config.toml
num_attention_heads = 5
num_key_value_heads = 5
intermediate_size = 2560
qk_norm = false
init_std_qkv = 0.047
init_std_up = 0.047
lr_head = 0.00229
decay_fraction = 1.0
final_lr_fraction = 0.05
MLP neurons of a small language model. Each row is named by its layer, matrix (up: input weights; down: output weights) and neuron, and shows model dimensions 288-479. Each number is 128 + 32 x the weight over its row's rms, rounded and kept within 0 to 255. Numbers have three digits each.
Before each neuron's rows, "fires in" lists the words (lower case) most often at its 100 highest values on Wikipedia text that the model never trained on. A number after a token or word is its count.

fires in: "to" 34, "and" 11, "would" 7, "who" 7
L7.up1858:079140098099087211134159077180135107146134111089122070126082113074198079093204190195118100098151137087141128158082095119159099090130157168183079189082136191164185187172156198080158096152135115168118099177099127126081157097175075138141131108148117130129131144122147162065137120121150116078101130156125161146142111197136158126177127112111112133096116075076129181100103133175159157124104123075151074123145133091143126147110164148144132122163116132152154129165139103151175051131112188154154194081151122163121122080168116083101105159152145154128146131116109190140129149126182096146
L7.down1858:147158091126147190147111079111085126120132150145167150098080078106083078080156142105155132168132148189070180100142084108176116111125211112154124114115131154129195089143047083154105124147134118119135066144086046095113068132094184161139092122190092097080146105116142114104133125127157108123219127101130127115147155186138138137207126128114125071147140138134163104132139177145159120125182199093071146121160130122113143150142178137154146143165122193098114123151097144120050140127072078091119174100137107180055148150085100084113118161175127182100152172118167116082128145156146125183

fires in: "to" 30, "not" 11, "also" 6, "would" 4
L7.up1592:138139137099110170147181080134105131149053131126140084111189127040142172138165156186119199141141078184084129105085135118103145165062167134145123193128117133096152125164122147098113135133139130129168122165146129139195162174118101117140141104080145111109086115059135061098093130208132104082160102128094147139135082127107135121071070140118129111128060119103190106147129114127147116144163157121107126129096133149128096108131109118165173150116142110121143131148139101134083134088175073126089109116135145123125132141137178132125162148160122138139125124142124131096089110163153177113
L7.down1592:130147123105115169132161116134178120125153078077156116139097145149141129089158111172110140117082142111088142058129091117174113146125161137109100106133192139141133133162129191106118116157084157128127127135123166165124118152175141116116130116149195154091155095111196104191060192114114107190174157113133098068197171093099118150120093156184064105117136154147106095126076148095111110215105110124117129169083090144124122116068157136103120113105185173168094136104131140116080126077190164080112139157052106157140164095151149095137103127160123098121105107115144139102135145118114160121

fires in: "an" 63, "unanimous" 4
L7.up1593:159089198134149140107137114090208099100118117082182075126139180102157102163105126116075143146104116204069180103154153125126180115156100136095063139172153149125075118096124172112118104097134157152043146127092134173123123130070116162159119071102147141216128162149131120183055081125127139127133118159143149179162155072145137092099120148148113112155139103109111091129122103164134178101172191150112191114098132118099130105193148107110119078121108163185101123122134123073144122102117119145157134094159062106147093125170160182108124199110170158116121103180123173099131054130116116135
L7.down1593:129110133160120084153112073105207165090140096146164095146104156121109148101112150101130170102127107143096160137099118120149162129154090133188081148097132112114120104068109098210065157135130116138105176125099152125085131131099140116146120142113156114147153154170129137143177135171195167131103122181095125156143099145131114128130116104157143090116151141156123149074138114133098122176160139136066113133169068102107069116169064118121023137141159163130072138116120080098129089095070138117107108103108111142162084096151105181146096110115180202130109075202195183117149112149108080136

fires in: "had" 26, "who" 14, "have" 9, "to" 8, "that" 7, "also" 5
L7.up751:125152108170188215071097116147085150135138100139117152076103154133109129132152142111147142136131106136165152100147083104133053101099124122094091157183085171131153114089079136099099102111067112146113122207077064182105151145130144115161093134128106091145085114109112132091087155109185068122119070170155175113155076125121106103096096136106138136089160112146099108146157071127090160068131153154157092131176130106081092190139136149152093175105142137162115113165164099113158131126104144128142118107098129112108138146148138111173140109113070170118116100145110140108092148146123085102
L7.down751:148143153127159191160159057133090168172138121149193105161127112088111163119102083143138169128163119169113106155151075133147156125068131118147145075094125127124141158160110047144156121124144136139139156146153113175097071140106128101118177121169169165123126149120155169179133102190146176108124109190118171186160140216169137138117138140148102165122088130073111082129210070079134138153136136149109123167086105112146123102167140166101153165134108127175109150074162116099135140127227182113126143142098123116112072047124127124157123131142112122150104095136153167112126176102111055081

fires in: "to" 34, "would" 30, "will" 7
L7.up1263:122104117078100149126241121103102125183124169106156139123150142116178159086155181187197104136067144126149137138085050077162204109113154151154105145149127179098120116129117124101110080081115062138083131116132091088107152131098128154136140175162192123153105140116149124138125122149087132100120081153125153074128139177144081098163121095156116149159070111126148159120082051112161108159119148114110101100193103123078135157103080153116066142102136170139182130127186115095086100112074148109125164096079092078120130116108138126088158087065138100092110138140069143139120153145150074140
L7.down1263:132156125142167160149148056141085113125136132153132140124094109123103145157121127175176194134140136145105091129167129108171074204035158087078111069142157140095113116119077117136210113121065093107114119176152091155145149104075116153136140074122093137079132101157125114111108117096156133102149124123117097116161177146109094135155138159050148153187173099120087132090146077116098117178109064117114140125100110151094153127176138143178151134075179148113124165117159164165100132137144131171112138151128186145113130133091165102101137132136176097095155124154140170154157178168096141131

fires in: "to" 43, "a" 24, "the" 7, "for" 4
L7.up338:126145112136173174129102163137185110110115092060042117146150150143143146142159087130102121155120164150126134124114158153083139088121128140073186109128125133165145131084131143138153138133113116113169104131147142241098138108127122172078149100058154155120087119155174085117119137145151150134127176120108119155118217106080094169080113177103091139106086120115084181098168144125154145171144121161134120149130154070037143128081100157130136083159147129044160123082140103136059117148125075118171150156103113156099143128122152121158223136105127106113148152102168064150109145146173142101
L7.down338:113157080168101163164108166132112086055127129159138114094083092113131119148110087070124105127093138088188119095075081145189093174158104100125088179156149082089095074086152119112151117129150136109163177097170161107118118101183091128145114102151119075136098149159112128143089084121142087110205190153122097140138193134087129105116167077116094137114146080088085171137111165112190177154091138117102124099111164169124156071120189087156124134110108126146116112183092130159138131140115157118091142128146091144111139093187165088143063071148106113132127116159104111095187154068143164092

fires in: "an" 86, "animal" 4
L7.up880:119160132134145099150168157132175165102059145097145130151191147116047134149133182128082177139134119161092130129182137114202155128170151150088094124117090124157083113093195146149132107137120199142128171127156145153108145132153221154123123053086156108173111125123103081143100129131163130141152071156107089126173105107144142112158099086138116150076154160140115176110143157129134114131144134183138192152061150115087141108205104101052140109164157168174080123133151121154168197128091072168122188067122101149171087055177107234064132186140138103098098109133123111143085092154117186136
L7.down880:124142096145081165164077155109151110137073101112177110219097177121094126187131117130096162089126094139090143127110141132175123136172111145093153125144124134132133103128179120176119099121096142126123129195124182135075090146104187104125120118109126054145136115127068083210101139139151170107127086155142113150136166093151139166104078122093145124113160163134098087135107135149114120124129095121161172134128103156113139126151128120100117118204130132154051156162122172191192149114106146180124162145114124118141133042122090171102082122115137081081106095159201087155116117118137146145

fires in: "had" 36, "has" 15, "having" 10, "have" 8, "to" 6, "who" 4
L7.up160:102118109166159160085096093086093088192191094109046115126072124109072227155098149145187102129175171143145145192066108120104119092139143156133201139128167143101158136114134116151140118150124094132165145118112118152175101176074070175148123180160116151129089134111148123103056157125121075076102100158094128146106142145116140096133169120113142092099131050087107133083102063164156175100146099154129166133082142126090121162123123115105148159092145102116142105108110195098164136138134130115139096148168123111144149152135106121105117110151118115141129141133084121090137142152167105142
L7.down160:137109160121119138152180088169043081152159194115163138138146203088102077070118127119140127100113155155108140135114177147166092149120134138154127147121112110136097074069102093098193100213118159112150086172110099104129108193143130119132131047075077086170080139164149094100151074117122109107169156153125106166139087171118104124139132126076154165113050105075034088140152120162106124157117130119078144144113097129133072128131115125113098154110206129140195112114169111134056148168175115162167139141163179167080131140172126077169108127094143124151127087064104161161077121133132122164

fires in: "a" 55, "years" 4
L7.up51:120160190107142137077066139121114181162120119085106115092152106149114086071107177151146194095135100170134170134100137178140126168107065104057133192129123103102110110098159188106115151161113063169171144104163106122090074126127111151129129141145135164117201067108124097130158137165111129138086118116150126142220176124094107102193114063139130112140136092124099149103079176173126153087178085137162150180143145125123129160189137145156115113163176095184109091105123108151107148051087109135093180147126119130183138083108104081126171174131099120135185142114148125110098085115154089116
L7.down51:110101156128084127131164116136094091018140141138044181135172105158144125100110102131140130153082143105135139143133108151144126109148118161114096096160163150144199114134175148105197112189148184160180175065080123137176142082144133157158104078071103130112113161101107112145124144095149100118075190092151166114133126152145081114136148147113130121124104111198174132111116127130148159063152124118096171114133188131123107135145092165154170083091125157152063107147100152112145127092131171201168094143151160118123150123123147179118059111110162121156104106211114108125129154126134114152

fires in: "of" 37, "to" 8, "with" 6, "several" 4, "in" 4
L7.up2375:141102126113143116156145162130150122139114118108084128202144135066141203122164127110115106159104114158172110105091101151113136175154159110176069113142144029140134136119064147099134062063154108180103133141107177068081138112113167096117168077147157075105094127111097120125123102140134160092120106127190131077138138170096113147127168138153130079107150069095131137088122164168184105113159097102128104129166156198086128169152127164167171123169191154120164049074109155127137086161126190121133134124163147192121164159113156091153123202108134059138132085116121132110178102131101084098
L7.down2375:114130082099122141090109118124105094110144077067145146154084097203098094133119118179185161095122125145103057149104202163189171113139114136112172119179138167150107177107162172107120174129171147118083130173155208173155111116103156122134117152192166156037081152149166100124197000088093126127154140110116123126119152132112167082109102132135120121113107148138139156099152138097138153127166198121165118122081066133085199140105220083117115158128112215157158069099096135107147126096114090145128154120145136062134132151126083110099106155113114156070126165054136104179138134090160143109

fires in: "to" 54, "not" 9, "can" 9, "help" 5, "would" 5, "helped" 4
L7.up2551:123133111181082213185146118097102136109070158139163141130180172098129119093181128100129147123119186104153116115150116151132101122061175149123119139065112141143137122064122133143115150111141168133172103163114111164126162138102105119122119161078158081131064099103136167133121132168140114059062120135133175089127072139132161176145104146029085143095159108162180158135097080144142106135095078107161121095159090149104141105107111160105132134145115115112178121086100127072103106142129148152092137075095153145095130137145179124139132142136114149114067120123113199123166075150148097126
L7.down2551:176143165101064191166093096092157091122087123123120119196136056070108147126161134153141166131126195155087145122083094177122145117124103098143096081121107081100138102185133145110138135159198133137138168127093115125098112169100143074128117120169184089095184087151151104184095144100179064114133083166099178107111153169122107096094064119067138112095104088143079165144101086146089069114178063115098146171108134127157160058068135141100133084143121137097103071136132163150107129090137128129137091116075116176146185120123146093073120106134099091163123194161128175088112171126132154124

fires in: "was" 46, "to" 16, "had" 7, "would" 5
L7.up1905:149150131084132139093104069146162144144068063146079098191138192134097143076175145152145121121113152124141166128146110146098091055140174162192157149171141090140133166144103133097126139087192134155122138125187108137093109159167127070123174103167168105152147151139151110110087158136162076039134062168119148168149183122106138080095172098151087137125107074143105099205163106138101149129092111165103106111130128159099144067122148097112136167149134139132163188104138127106055163166110144154103116116148142117159184133128155155143133111176092155139074109118102132160090115196093120138
L7.down1905:162126110139104163141057156081081106139181104137172076113132131169091079124158133155073190135090179151135155121109145155159146141086119076146134162183134112085161090166107058095122129143108141107165124133105089113116101097070059137196152102126102069122138122143132154109138106153126101142057075155098109110138097145157075129117158122109160069180136111197174124170129127099126115165117093143117133146170104177133156122086150130102135102094165148120153156160113131149166125085157103147115117150094122106085091097201127100118160134109135079157152126153122098112116140181145134092

fires in: "to" 44, "can" 13, "would" 13, "not" 9, "also" 4
L7.up2047:141168111150102206125144092126098113147072167151122145118181206101122097072189137103133157143137160149138132134150137122133147112074226172118117119073127115112138100118120094090099150133142131111200090184135125120060155194143085096162133106083140070110120131121137167100108124153159120094110109131164134124164131154137173159137101106067110146095180078093117146135070112170118117128179058125105157090128113122112105103108122180131207163135136151149165124137129143144060166113114148108097081095127160155115179084136167086138129102144116134141116127079100147112153152142159139090
L7.down2047:136181117142080255136175113105141096167121155123082153164156128116107140027136141138167122161141141143141172131093076200147134133114196109124117074078140146148184097110149148117139106167170122079105075185068086118094182171132142089143165166146193106099154089128140092148119125104148098172168097111102082057178143153097137176128089138057120130128160112136121147115064093111147130134129105132104138143114168152097182079117156137129126106154153140101091078165176132057081124034162129106113166040103135153117140149148141086152118101132072063090162104122106162100085113139144108197

fires in: "to" 20, "the" 19, "with" 11, "on" 9
L7.up1969:116143152109141112132117122125124106142160120114159105153160164099159163143160027119111050138140163124166147139141088182176156108178144170100071095121105141118117138110123081068165077097126121127126166114125179158091121152142087138164087160136169105093072140209143142149166088126162209127175119178170109113115103145182206119148158096146095129126200140103171172143114168140131077152132160122133097100126113076120128108121117145121118185047123134183136102153140102113096044127136126084096143142066083166086117155145174155179112170130122169106073123121140105079103120172093072114
L7.down1969:121144115099081101120163097162105107100069189123114145122080086130133109137086168157103193123136116128115138094148191136178117173068144068158179156096120078159089160162137167157155113119120119134100115097136112113151084216105123135090131126099124132115131153105100153124128075111076096164109109055173212126190141115063083073064059169101184127189154090092158118081095123151117076076159096155136130101146141170173162130118121114195114059156153086154082150143124135055079122162090049118096116106187194117136177125147039107113099107196099140166188136140110139116140154143153175128

fires in: "be" 21, "being" 14, "as" 10, "part" 5
L7.up923:134099039133151122179134184143070128113133158132119131133171206142146140136116183144167133106100158145131117074049169143097194092179114148133102169142134117090126135107181108106092149113152123202114135112099098124119168198171095134099074130109110113130188103097164123123152155118128120146132082120110084150139129080140136129101100147063128146104074134162095159118138142161119129146164137050146094066157088123189131127146061126093091135110150110101132168113125115124150153143089067162200161116078135106092152147049130182187133099144140186128136124147170142127171122158069137143
L7.down923:138130091115149154164084138124195132107144107151069133105102132107118144120184169158124099140119147112089095157132117176143146110189123093137096147167147150065138151150131123148088194107119155186114130110104074127149050109109125132156127185163194135118178109126089066182188102125139111150171097157116156147123150130092136200135115086093119114118101142158144146135164140133149160195065127165132148078170155154163134145146163111134107110131107212146135074108127135089099114142111126143147125109125114120108159160177137086160155161144168110174104094121106173139114117171129189116